{
  "n_layer": 10,
  "d_model": 256,
  "n_kv_head": 1,
  "head_dim": 64,
  "norm": "rmsnorm",
  "norm_eps": 1e-05,
  "rope_fraction": 1.0,
  "qk_norm": false,
  "init_std_qkv": 0.0408,
  "init_std_up": 0.0408,
  "optimizer": "adamw",
  "batch_tokens": [65536, 131072, 196608],
  "doc_mask": true
}
MLP neurons of a small language model. Each row is named by its layer, matrix (gate and up: input weights) and neuron, and shows model dimensions 128-255. Each number is 500 + 40 x the weight over its row's rms, rounded and kept within 0 to 999. Numbers have three digits each. A neuron's up and down rows have the sign that makes its largest values positive.
Before each neuron's rows is what it responds to, as a language model described it from the Wikipedia text at the highest values.

Responds to: Mid-word fragments. Short subword pieces inside longer words that are split into several tokens, such as Bri in Brigade, re in drew or dredgeable, di in jurisdiction.
L6.gate685:457480531437599550562471474467503446545462484446446486461522434487514460504563536560472452506480491490479503625500490512499487548522503462509480511505546497522501521595439508403465512395472501560513528536476476525441471485539497498486515559419547513475490459437527495512380451582448496501456497542507421518500472544454558469529561500534512595468573550497486536435544524505557524452516
L6.up685:508464531544469455471514452485559539499507464500508562361496459480497488492506549498523488495561518505496532441480510539395522545512387509516489491490524503523530413560516487574484464440490446555465486446465576526537431526580432503449519534541574485488468471583458515457509519504541554559526427467535460552536481436461555446515498490546456542485471473486537499482428474500508414504460

Responds to: Word-initial Al/S fragments. Opening word pieces "Al"/"al" and "S"/"s" that begin a longer word, as in Albums, Alma, Although, almost, Since, scoring, Synonyms.
L6.gate348:517484564520522442447454529504527496443513488517479452517519451496555530430501485594526455491556500525460523524530504506460521489454507445458479477514453477484461460525569508517489564535463494440598438478417464491519469504392515504512501461498534492428506432476488539506542514508510463474535467483425550549492524481484443503510472533577542547487558432418536520517542506474486422443467
L6.up348:452451483509519460453495488451506457540479516457485503542460484528442566555514486477565509587508460489527494537489447578560518543519553565407504488432481454495522464458513485520517502483510483489474467462408492470516573478451545542579531609450517539529539523583511572486547464446513432590523520504543527546430495540478491545439445449502502428514523423473552548527467472553517453423444

Responds to: Mid-word role-noun pieces. Later word pieces that complete nouns, mostly job or role titles like pas-tor, prosecu-tor, govern-or, dri-ver, also names like La-ur-a.
L7.gate231:502504465546512490549540532491517502494495532427464486527482595471514511514569530542468472466493499524429549460474471472455467496497522500493533471525496507483485440522493482441523525517529556582496437503636549417471492621483526559510477462555552508442524482523446556493412475501459553552496501493558518494564428458521542519515506370482568501501461442454462447455509451463517544508481
L7.up231:542459509523540519500491432534543467502512396515507489484378460506534494498534541469589516508560562574547509545578520503556494533586434558500495487584600509507505441508507496486493520475533606481557498458515504543454478523468508502519503509520479536488512515473515446449437445514463571464468513467505493497492518511517576498463517515581468508508515478520530448497509554529501549613583

Responds to: Word-start fragments. Opening or middle pieces of words split into several tokens, often in titles and names: Qu-al-ity, Hu-man Rights, Al-bum, Al-exander, for-gotten.
L7.gate132:480514484490519556574529479482551550535410506488456507447465499483533567498547497573481382499531490537535458493507480509503535573542448511456491418580544493499476491525476493461559472493527520570450518538524567479462538543485482501503463503547530507411483425409455515473401408461483496520518574471503555461547434544529518470497520486513583499542538513497440567451548496546542418473488
L7.up132:554505487483490492483569444531473546503447497477490497460464516481542523460490457487518460519483530456527459561530494475437514476464441473390511449512503477534489457531490475514542530450537431557549536521432499494440563467464476452474451502530505551475449437457546525392502450495468520522548468527507516421448455543534499477506479497569492504466542553528489407508460494487544491524470

Responds to: Table cell openings. The first token of a table cell or list field after a pipe or slash, like separator dashes, "(", "−" or a leading space; also split word-initial pieces such as e(conomic), le(ave).
L7.gate652:509496516499443475486450504440575439539512558571497493431531484467533511566499493450517529569473522487459415450539527476511554537496511535476508491438527452438543475511497476467524444480448478483497489497551506507486419517469572500511552542503479484546521552528425511507508526576473532468496496491461501577500521468427482511489472384511518509434527468477545528422532505486516483520566
L7.up652:441509526484605498500443424505476533463436456532549550476481509508483429486517394450540495468459464514488483496540433495439554487436552456506558485479503489511503535508465544471582482434483442513527492598497473489459558504497536557468452477487502442516534524499456480507538562491431499482520524543526449517526517583439466410493448548620489553503495441424520554541465520521560493551526

Responds to: Adjective stem endings. Word pieces that complete an adjective stem, often mid-word before a suffix like -ly, -est or -er, e.g. rapi-d, bi-g, sex-ual, ze-ro, rectang-ular; also whole adjectives such as long and young.
L7.gate665:493478495437486452504492494549551461566517471528495462518467471511493522557557500461497522524450401496469494501496506473556539553501429480491489571470466494515551550457488484526474538533457467525499490477575493488495400560548480487540563525546524495451487454506542515411533469521507482477494491473500480410503552505506517507543527504508542587470486485499435556502419540500508454457524
L7.up665:474456488489503434565495508525486518409453576518493553427453478521497445530538579528488473511441530539487501485600502506552530495510521525491491506447449526524529558522444517536528469478513493467510479454483516432543486477480478535385474476446498483535559406566533535483434477478528543452549504430545457484465482485541529495456463453541440503512553527460476507570572468577555567478531

Responds to: Infobox line breaks. Newlines and leading dashes between "- Field: value" lines in infoboxes, taxoboxes and table rows (Website, Synonym, Area); also mid-word pieces in long words (expo‑s‑ure, di‑men‑sionality).
L7.gate244:489518444439518572486481501533442483476503563509478436498450551408549498464523560491526464457435553446485554521511547450525490508470537439493522444424544532473453511455468547476430469530548516492507465539422489556523503449440501471456488491488541470527536484500551578453517408439496479495535517507495512549476511506492435538492470491499536455455480571502512503553503508495474494515494
L7.up244:506473497506469466535484543537540491491502494448580514504509549473440470591503549459517494439511489442479546453507508501535455498502502502521546457458488582560475474552514569500545455482528553437472464513492510499529491486538493497464493466418537490493541392512544562496571474495518535493462441410453482503528530437456508451489513487557495486495476525481546600480589500477511521545582

Responds to: Coordinate and decimal separators. Degree signs after latitude numbers in coordinates (51°30′) and decimal points in table figures (29.67, 35.70), plus weaker sentence-final periods and word-completing pieces (the-re, to-p).
L5.gate592:487489482519459472523501486495521451473468467453532551548493585467530487521517469470554498448475525459452466449463527512497477476537512493492543537502570587461432523504556522522506480543512478459515535445547488497490470510443491508458514488501515515472465479492457453477545480467501492511477533573505493484515450505465476514496489500527467484401519523554544491507494528481511472473461
L5.up592:522477517503531488526458492521492520512443517561522508571512482474485510474544538568558448580487520524497535418549491482488549550435445504528506508514561467487495475536505501525390484522521535519525493495477461501499450458484505507556398536501504532522492556557512551517576498495598566430541423428474489467514416535476510558507481538496538475496518547433538473443471514491508527520530

Responds to: Digit-group comma separators. Commas (and sometimes decimal points) splitting digit groups inside large numbers, mostly in tables and statistics, such as 5,059, 9,316, $17,195; also some mid-word pieces like hu, gu.
L5.gate390:495518524513512470534385480453513510544481595502526454541471493518549540486501546542480466445449453440478509500422464601412544544483571414450490549474469431562550518530458463496470466512490465456510439432564475510519505571509475541494471547493478531542606506563435462510464485466425490530512519489495460533527509588462469500468451472525512529548506453448510480441556543494481556488494
L5.up390:513447510626463502518517387469405509479582503467493511483547549495466480544508470468475503577474466477472483496478521467531488520555532448438478438525558459502476524463505564517559561469502491541473503510536426478537482476480530483488484475548499462487472506452461473487500475483498437433438506511458539517483543485562551541546503499490560483491545546535483492507468552520496484480512

Responds to: Rail- word completion. Mid-word piece "il" after "Ra/ra" in railroad, railway, railhead; also other compound or split-word fragments like High Street, highway, Poli-ce.
L6.gate208:381537455398534543517555505474546545493522521470633510471477536412486507532435484561513424516461502386481555455448481536458465438529556513517510446479511466558550480492524524485515476554505483512587525564539569485524542517588485519519410457514582450478508451524510409502492522552451499469579533540463495469466452535492535496539549458475522470498528507526529567537502505512523479468500
L6.up208:437489459400561460504516476532525556477541540453489454516470551467415447520482489475475416465508565552562479514507553478482463476568468589497479495531525454474572483405516474504512540537513509506501531508514480478506486516492513514555465480583563517449467570621485531566473502486489550493477525555551490459476454464506457538500461432476497398537539543507470503545515451455539443523569

Responds to: Word-completing suffix pieces. Final subword pieces that complete a word split across tokens, such as -ate in estate, -ing in shattering, and -ency in currency.
L6.gate389:426488456525575538527447492450535445480490415508490443453551481517504555526544503485423427537555503493527538538502544439462553483526573463533444510488522461449486500488494409558427530449538492496498527490536404520454447544503491494484489452489441480450477396480452511504436452544503562448502583467502539515525505534532497467516489480468502495538494450394439470460503472484464576590519
L6.up389:505461527581516376475497478486510510506492494459459536427496491505511553499487494518523477495487458525532540531513470485558487478501526438492478505490484499550518546565518477479495453481585444536532529494515431485593506557542497473563468475518443425559485459490497434485548478487489548475542517452488493467497525458479521457492508539512464460518526432468497500522540475563451553493496

Responds to: Table and infobox cells. Tokens inside structured data such as wiki tables, infoboxes and stat lists, especially cell values or header pieces just before a | or ; separator, e.g. 0, Lang-uage, 19-40.
L6.gate414:487445490487449447513448506438526531546577435535530405523487529457473501482479491517483501575449477522587461558514543484519463454519519450501575457519510531501495555451495488484546491511431567549457524532491528513490412426453520482512477498529522497509566499508424574505527491609487454490537464451514491513511497414472465495515540498453558477522493534551615564501517471546501512479484
L6.up414:479576487540559522495536516518513505560544603442496488553476539533473513501476525509527535520490576502527452431475434525546498577481470487512476499507501499580485544491563496471486485537533463544519370487473576495519476483465488513523428526455492436489536503555436445483597572485512488472536531479566507550568551595535490500446420535481526461516546504501469571523451517564515453546517

Responds to: Number-internal separators. Commas and en dashes inside numbers after a digit group, as in 16,093, scores like 6–4 and spans like 1917–18; more weakly, mid-word pieces such as can-c-er and po-s-sibly.
L7.gate205:488478536482468521459408460558481488474490518466541548446464539476501472480436507508488527524496483467382478513492511440497479516488514559624475572490567462485526443490418469519448452534514480605472505519482450406489492487550499499572436472491504505519529481474510525465491499525491557438415524492497577533527530460475485491487530551445559495555565491525539550488443470452490533519458
L7.up205:552429503562545460504534512480443460520494474544480527484547416507455495514514520510447502462461500555518483477558484464453575569440504504480500577508455463534477481508549536478519517447486460524443476496569492485519420597503519502466483550492447557524542515558561484502579458528481483475405566516528535566500566522505548514520502551566480438526545478458518471530477423536457510523532

Responds to: Line breaks ending list fields. Line breaks closing a "- Field: value" line in infobox-style lists or table rows, before the next "-" item, e.g. "Postal code: 8670", "Province: Treviso (TV)".
L6.gate636:497574526473502548434551465478490480475465527438487402506521496486509467473433510493555560561469587485572548525579545507480535451495495476478484496488541549529526564561510544510489480518512458532481479459426529447488440446465520501534488429511553492497543478489476496404491437439499529569544487463468536507530522506482472533582527549560502490565533446469520583518538530501546511512443
L6.up636:478484465544519459512529533472437491562529450552414528472509481473489438435564484469572469500496457534546455489500555504498442477427522607507460575521486487463486550468490544519499492525452484503460534534577563518526481513574469502546505486484579487480527484458410553438451423472535411492498541488524415449459489494527555495472452523535488477537415493497541463504444463526571492519493

Responds to: Word-initial fragments. First piece of a word split into subword tokens, strongest on k in km/kg after numbers, also O(verall), co(re), ju(nior), ru(g).
L7.gate386:538477480505526479543494462459573502467551511451567497494534555481502528464503471527460514564501538507496471539540454427481568562487511551579537518543560513456526469486527496571546498481485516495461463470586458465610434475509475540546548527565456510448517452569498524422469501542506483484507465502453530494486565489490496529527578492508591527536473498446493510464516571507446444495601
L7.up386:461505439505433496519518541431441479530470520534495484531504581484452512455514488532520569458486524422481508521498558543478513458539477501430456661491419498507490529439496489501548487485427524460482529525595358497459463545519488469512538460539480469517529502506472557447525481522461492520501446514548549489558571455449501470515456480565507495558480545451472461454456507460518486489497

Responds to: Separators before numbers. Commas, minus signs, brackets and words like about or of that come just before a number in statistics, tables and census text, e.g. "households, 18.8%", "| −0.9%", "2,080 ft".
L6.gate424:530476516456476480525503421504413476505511526503507485496474485532489542483549513526519519451450425393447522406537499566479611488483550512549437483490487512513524524532493485524502465465455436509545444506520489462592568503504496480518492450560469515457560531592488517507501456581473551444491564521515550481539481511477529527458426502563593573600539446471507495488478477484476534576613
L6.up424:504460531503573449454474529524563504516498523461499487399496499509578423525531434556559458505461543467444533491504460535572480485509499501517550549496579469528491514586498518506571471509531492442506453495443504489442509548482481493488510620473488569452475544564497472455571527541509489483481498558541557492428489521473532534437508483461533519479535476448494496494394561469572538507587

Responds to: Agent-noun word endings. Final subword pieces that complete person or role nouns, such as -er in founder, holder, teacher, -or in successor, and -r in officer; weaker on -ly adverbs like generally, and on "later".
L6.gate214:546490384421485510567539531563533491542548467462538501477500568492471406453496420441507454455526404495438501512510511540522502473540523495445465513579500468467563534553584501512585536493540494467539477463575498505488478543554482495536584484524485488475475546508516424467457495503558480541476493496584507547479479506443476455468488415517507518511465496480508448547486542516498539538594
L6.up214:455486535586575580494405456517437496524496530521531482539520455493549489434493464446455485514451491494487538489496443494477541495519475373474466466526519627544482450510517485451501474538556586535519452454417517488522455534465524463553508502464532468473554472520483512530472535452527527559594539525522493461507456503557538512458511587488537530512503478486536501506468567502517533481471

Responds to: Predictable boilerplate tokens. Easily predicted tokens in formulaic Wikipedia text: sign cells in sports tables (+4, —, ±), infobox and biography boilerplate (born, In office, km², date dash), and mid-word pieces (hus-b-and, po-ver-ty).
L6.gate316:476474560529434477632551536503497517424517543504565488553501515507497538468488480519463526461463490459448486495538460452524498443495504501558521476504525495461482548514423499489479449501497503537555503524570501409478517525505499436438491493465423533510436474523446494438511531598482513435465496517513525478455513497460456483489483470535537544514558467488530536484386519468571482483475
L6.up316:517454535494472493574439534451519538542495444565562438477433521503578588503454495514537479453490577472466560494474446455598540534598564521461524569509422464511492545463458442526464540466423541532449442555519562470425458470508462471511487481501454502477491478536431525451486477467560477412507541471470468449514517504527502506532504478429561511513527510443553519481480530438464484460524

Responds to: Word-completing suffix pieces. Final subword pieces that complete a split adjective or adverb stem, often just before -ly, such as enti|re(ly), qu|ick(ly), remo|te, ru|ral, unli|ke(ly).
L6.gate625:502518556493476416511481504538558467524450527475597516521448455452544488542510494508461505572451538499509540481502469523528470572507522458538572493507531553510567559547457436508437520471483447501452481486563560485482489496533531527538498557482463482436526403585493518441474440558510539553497574532508492448490551465509481444491580508421469562480622464510465496518476504464490456412476
L6.up625:501549501509428453448505544487528424513575517559515495483459496546509473485435454484495455523428495515538495515476440592511504558527488435434566475525499493528558466478504438461515540482519520499475514483552413497463435542456527443547499557567472518506556489513522513495487477516510544465469538519566520425522563466515488495531504463554496470497487512509504493469436479469503494497517

Responds to: Adjective-forming suffix endings. Final suffix pieces that complete an adjective before its noun, such as -al, -ic, -ive, -ious, -tic (linguist-ic, cognit-ive, relig-ious), plus possessive 's.
L7.gate535:513538506503465496560452519563497497472506553526478524544424519466418480523547534473494502575479492461446505473481485515476554408471566508484577492497444489492594555477436503504543496598501559525564519450478505500553509476528524450532412441475507539475503455462520500471542502534409446521538464475541547481517519491472507521514459498548501446510472402485535516445448478490420506536473
L7.up535:493510347539546524477549553524423471490526501460464487467553516450514498535460443523555581495506468532523510477498507498541495476497560506459459578451513476481464531593520538519516449475496503508443496563550495476512482458528505533533482515523349501518589523490523492384504545564524514505497583530547446498441579486488521462438440457500548488500511526570505495528498503521511530469530

Responds to: Numeric separators, sentence ends. Mainly periods, commas and hyphens inside numbers (57.4, 16,093, ISBN 978-0-762-45621-5), and also sentence-final periods and clause commas in biographies.
L6.gate66:538486499587449495472510475436456480452505434462538504541496583471437455499503492530414471527476548503450474541497550554520533473436500459514523462509481493537467518516527570501480474494545535474523549474452482446508529534402507544499543522545503471467457516494457450521457578490483537459505485436513447501476433508448482535523524496527525530521557559485537413494476487439440589437512
L6.up66:579492479568506494505462521456437502472520529542522504527552555510544540533504459509492506502469578512510479453529506511535495477508501494520454532510507502522537527494491521522497526504591470531493510594568460456520478487517511465524438526531501502500497501530406464442498413524418545500501504561505538528520492477521449390435540462503523493432571478468436500473433500567491537510565

Responds to: Word-completing suffix pieces. Final subword pieces that complete an already-started word, mostly adjective endings like Republic-an, Progress-ive, Sovi-et, Nation-al, often in political or demographic text.
L5.gate129:465487480503516487521455447487550521570538509536495456500456520495503449474567518467521475577513443442498519442536519454476524486483496504517463504544446534562513529533548491478528483530521467518479511556582499485438412505537537528521509501491473589425551418532534579458516472526556483545547423526470549490509477467424507425503475470488515528449530391457517442481448541526461456505519
L5.up129:540444499484526480450505466504536538542469483513527560483536472517485431546523576484446498541489547498546539519529483514505469521422479469506425503447474518450590429470463498526496552467592458493434511552548600510497463479572513517510493508452467511514496449488562531505489486494492497499448513521426472423486543458498475449502550454432506516482533440496523512534539506491495506456494

Responds to: List and table fragments. Pieces inside list or table entries, such as year prefixes (19, 20), decimal points, and initials in model codes (Grumman JR2F, A-16).
L6.gate35:539560502489447560472447518489490491445600560470510480520468518511445510420442507551496528455460511507480487553533549494457553456484545499532520468512449535505521439462531514533442424521457538549550519445541507450475488500506481418512547495475540471574487563486481452548490567487437502486478506488487545444411429500456486523453567462519530459434482503510526460480495544448541471490427
L6.up35:454450459448511481570495566544450497459530455481497487515516543461445512494481437497522498533502442447525482393497565559535483460456528467501530500474493505512545519536540516513579450545532491466541497512568521536493495452495532534495467521475464492504476480540506484447491545544502534494492507500467508449416537573464407554413389549502544527540543508491513515481431533546462506524535

Responds to: Decimal points and name fragments. Decimal points inside numbers in tables and results (68.18%, 77.11 m), plus word-internal pieces of foreign names (Isla-m, Isma-il, Fath-om).
L5.gate417:536566551491473508501508562455532500478597478536554508501474471499529451488526503469500506466456489501429490504518545571519493443522486423441508463491511486407490419521507518542515571476483461507508498507484519539486517505431491455548465517488487523553433548447538534446536504491546530477533455474529532506514516395519533535568491472521524480458596513492563465503522530445488590535477
L5.up417:507513506520504499489532516500544502416521532518445463557462517434448486517604466519424514533379436592512432546517529495496563449473490579503425476501477549458447552483468509450492455464496512539472557464490479502552450502469444524513468519469565533492560570547496508515499518479494539476516578532472497513527381487491446528551467550489546555513483427537486489490465490540411482486455

Responds to: Word-start fragments. Short first pieces of words split into several tokens, often a lone capital letter in sports tables, abbreviations, or names, e.g. G(F), (F)BS, P(hoto), (F)regosi, sy(mbolizing).
L5.gate488:492482509500493446503515505443500490557524485425511464565559563457488548482498528528507507483515492447467515479493440434486457545591493472581423507553459515549516508514431508527522481475456483567544491501512491510519482449528551495554495462536598525516506534545442501473556500518520476536539581491426523486515521551491432518491520555496482524480511402506558468442580460498493498483415
L5.up488:501429584477564555487516487494450497518478484480567497502601522554522479450565482479489563497515466524426549533485531513504483514488515532578500477558514501554583418435452524533544562470508524537542527550446468546379467527488463483532478464500578572574488489508547450476514570505519495493484501464449490496465515522523476551486524523464489450513458492536490505495473486531509430486485

Responds to: Word-initial prefix fragments. Opening pieces of words split into several tokens, chiefly di (directed, digital, direction, died) and pro (protection, producer, promote), plus stray fragments.
L7.gate639:450512432514502522498484482508485502524513489506518448505582525498484496507495488517474496557450489461487499489614426481512518446531500478516601522466467482440525513515516479504561480491489577392521483489466439418486496446481550468456505462494405481417494474487487482462431516466492549464487529508431434499456420445569545513520540495494592512581507465498499487472457503503441471474518
L7.up639:545572526502431509495586520539462499520466551508526505463507572514517520552420519504506444488487489415512500540421479522504461501527533502501415459458477436503514571446429544492508466488486486518469514475591506422535468516505553554555508491465465445504540527496518556498523478474550482464499455502495475525479481572474528390520520471483454439483496507500588506515485547531538459491469

Responds to: Career-text stats and continuations. Number and separator tokens in sports/biography career lists and tables (apps 7, 8, 18–4–1, km/h), plus phrase-completing words like back, up, title, role.
L7.gate325:530444521492502479514524453469487533495480464457575376422534547475536478379464513416491502535471546459474456460484505435487549518557445540531470476458517544566490519451539504517476441528491470460491487506516483523515516456450513507410525455504527530534461419470475538506541525557412569531535517520519492497490538461475465528497510503457440553476563533401496508477527497498452499509546
L7.up325:542418479501520458485544538528494530469494456452540468486470581511515482487510546439517483413451529496462500495528570516518496502522502501523510502513497553513536444515515491525478539547473494510498512557624477586469465510493439432429490487528479470476507476524486411408546500534460555496448376565530540456441554453498464530496509468444536535497605556520489478527528468553474464510463

Responds to: Mid-word fragments, number separators. Word-piece fragments that continue a word begun by a short prefix, such as in-it-ially, a-ver-age, de-ter-mined, plus decimal points, minus signs and dashes inside numbers, scores and tables.
L5.gate359:448510540529497503495491458473571503516518458512523397481484547558546439553495512443518501463507444505473468412502525502443541476489460565555501480517569520403498500498509549500496443507456502581534468436490482456516487434549528524547508467431574522495483534556434468508530555580534527520533552536456519479478468499466517529558541458511491533457483543496505519481519541527464485419477
L5.up359:489551479472452586484453504434494519438558527418527501461429543416524461526565477471488470499464455483472508488516469430471496493514518577503450487492547411506468509499460481519515497461432455495484463501537476419507454554419504510497490491522455485498548516572540543519471499521571588468498478486498462595569546492569465518523506553523507589501452505537461502498438389475517494491514

Responds to: Possessive apostrophe, word endings. Fires on the apostrophe after a name or noun in possessives (Miles's, servants', Elvis'), and on word-final suffix pieces such as ic, ate, ive, age.
L5.gate584:461465504518500479451523553423484501469518471545472564443409431555547546489482509466484467486528523481574528510510488510502551488480453522413499467457488496472522461535531488486490479498539454477544538475511533565453478494512442542496485520475501470551457493428450518563474487504561498609508527490493524471515448481496502491514466545492482483548479485494431426498491500537461465558572
L5.up584:520446545520474556497539530467499505605506460453528437431491488491560528463476528460548504517456489407527463522528489561497534554472508478466557445543461506523513508535591520480529477508513482534556488551609509508517466462513502565511480468495523440521460483489484430420515536566548543542468449503564512554469478449446469506488479468523482498522512426540483485425581507591544534474536

Responds to: Mid-word name fragments. Word-piece fragments inside proper names and terms, usually after a hyphen, bracket or earlier piece, e.g. Ra-il-way, Ala-ba-ma, (G-ls).
L5.gate385:459547457515438468500507528514472516558472504483525506483470467450532466478457489471498483486442526459466512501502511547516432532544624505506489453447443534469510465490507504555539492506500535543483573541518474497456510474577485509555539456499547538497569495475501465605518512563443522580535440493477512473557536520545459464464522481399535490483544450586516547443534549382488502508418
L5.up385:446476567427511444452440522489461432397530560580523486523529512493442491494504483490502524539514546533521518477489533560539432506530438556424494509536472495451438555490500504469584484491573560488467489441488511501542520523474450448499600502464485494558576594492529497455531479483506500482555427459498442578488545451529534508524461481470529477502550530516481519510507506431513483521470

Responds to: Separators inside numbers. Decimal points, thousands commas, and colons placed between digits in numbers such as 5.2, 4,821, 3:09, mostly in stats tables; weakly, dollar signs and mid-word pieces.
L7.gate506:510485553470469552437502455476523462446543593495549510490463564496470531501580452501504455521453506487500495516549538592500518474503496492475478452508527516429499537522458543532500505461532438587471525466507577496531449501517457484493502460477527473463551483456488491541493480504544448467479553520516553530507519529491431508466454439630554502512551529515503412481525558474458548483396
L7.up506:515490522525488504564463470535531487496494506504461461527499451508516461496488470450494477474474487504457556536532471525477560622528603505515479503540552428483501516533503472461504480479478459518520530544506512517492518493460496533474437544509551541496532497544415409439489438478439508497462445477429492503485499517491488567534543508466514540497487423488532541507417551477576516496503

Responds to: Agent-noun suffixes. Word-final suffix pieces that turn a stem into a person or role noun, e.g. prosecu-tor, vocal-ist, write-r, histor-ian, also member and leader.
L5.gate605:481440503520484527520546489551558505437492411507529537524449498499501464515497494536515449427427467491449529490538535501480504441512517499465547445503559505566513452481514408466437493411442578485518574535469512507467509517467493536438501450505551488458580457507518513491474508546432459522554501486480626471497493518477461497545570533522485541465478488511498523441374501420490419453485
L5.up605:467479492549521502473481471514493503552467485497479520500501553467542502535484478578465516509470523496464526544431450477559519431504525521491464472537441459533521534489507446464494437553538552455592472471553543519457549491456540575554520415505471477470479541488386500466473476437509523482556450461478459541454454574589504540570543476580479468472532545422527511457522505535485439544478

Responds to: Sports-statistics tables and years. Tokens inside wiki tables of sports results and career stats, such as W/D/L headers, cell separators, and tour(naments), and years in dates, e.g. 2018, 19(87).
L6.gate113:492466526467462470525494442387529507505480507548452479514538531485511481511507471536583493476501610529493490492569496516474493514442477465459425508495490506483511525443551503524528441512432450546509487467521476460578494464508533483566514446547511539501430513540393496471485531499580459516487481486534409561503478520545501554512548521569532483522485399469468515417488422522455468564482
L6.up113:462447523517517462530480474441453432507461443493537493556555621485487491451506467496415614583550514534472479543519515445500499479469505521547584481497528481543517505502514436567502523494530449516477536514492450520573564535485446476545489423543510563524471532555490486520527524482475510485543473491436487493516478471544511536453493554488527493487540489453503473448490455498468406441491

Responds to: Number separator punctuation. Commas, hyphens and decimal points inside or right after numbers, such as thousands separators (7,344), year ranges (1473-1504), and "three-year-old"; occasionally mid-word fragments.
L7.gate686:506517552474471445540428462532522439557509476490483499503477491543499442489548476503537515458501495492411450479516525561454521478471479479508499456553499446487446546518501508409527561431439440548548434520540557518485413521506509497473512521479473437455503503556445498547428465538523458402525509514488475523508495531467474507454491480555586534539513436464494516489550454541611500535511
L7.up686:448564584531482568448485518491509438493494473527556508581498493481502536420573581515494499492443577436486469513479496510423519474477508506536503551505525515490485453445524487402439525438508474488513497469552538540492478503485549595488504580513461579482527552494503525511444429519521491474518457552485475483494504479463521521472554448515533503463503497478491488518574506457571480519472

Responds to: Line end in lists. Newline tokens ending a list item or paragraph, mostly after a number, closing parenthesis or period; e.g. "(.412)", "4:10.57", "since 1966"; sometimes after.
L5.gate391:526542456485516445525489544513599552517527511542509462501546484476546473552530488573475487571530566464506496476477544504451479494430469450479502487534508478472444440488520509490516515474479431523474499437510523531457505517509526546515466495514518562490478466533476537513521420492573493488501486519440465478490520480471547555505507466546507537427519528461454442441473482502481580494425
L5.up391:526537551486532558519519533461463501421527459463501462410467485503445524481550543545532514510536421550496528494465475476479502567437488568420575570458527465461520477525475467466524573543455477556459465535516498520516483526540468535519444467395529502492506494463423496516550472553504487470469585423546497526430549584485487541417404548537464492502482469459495493530535433535554503547496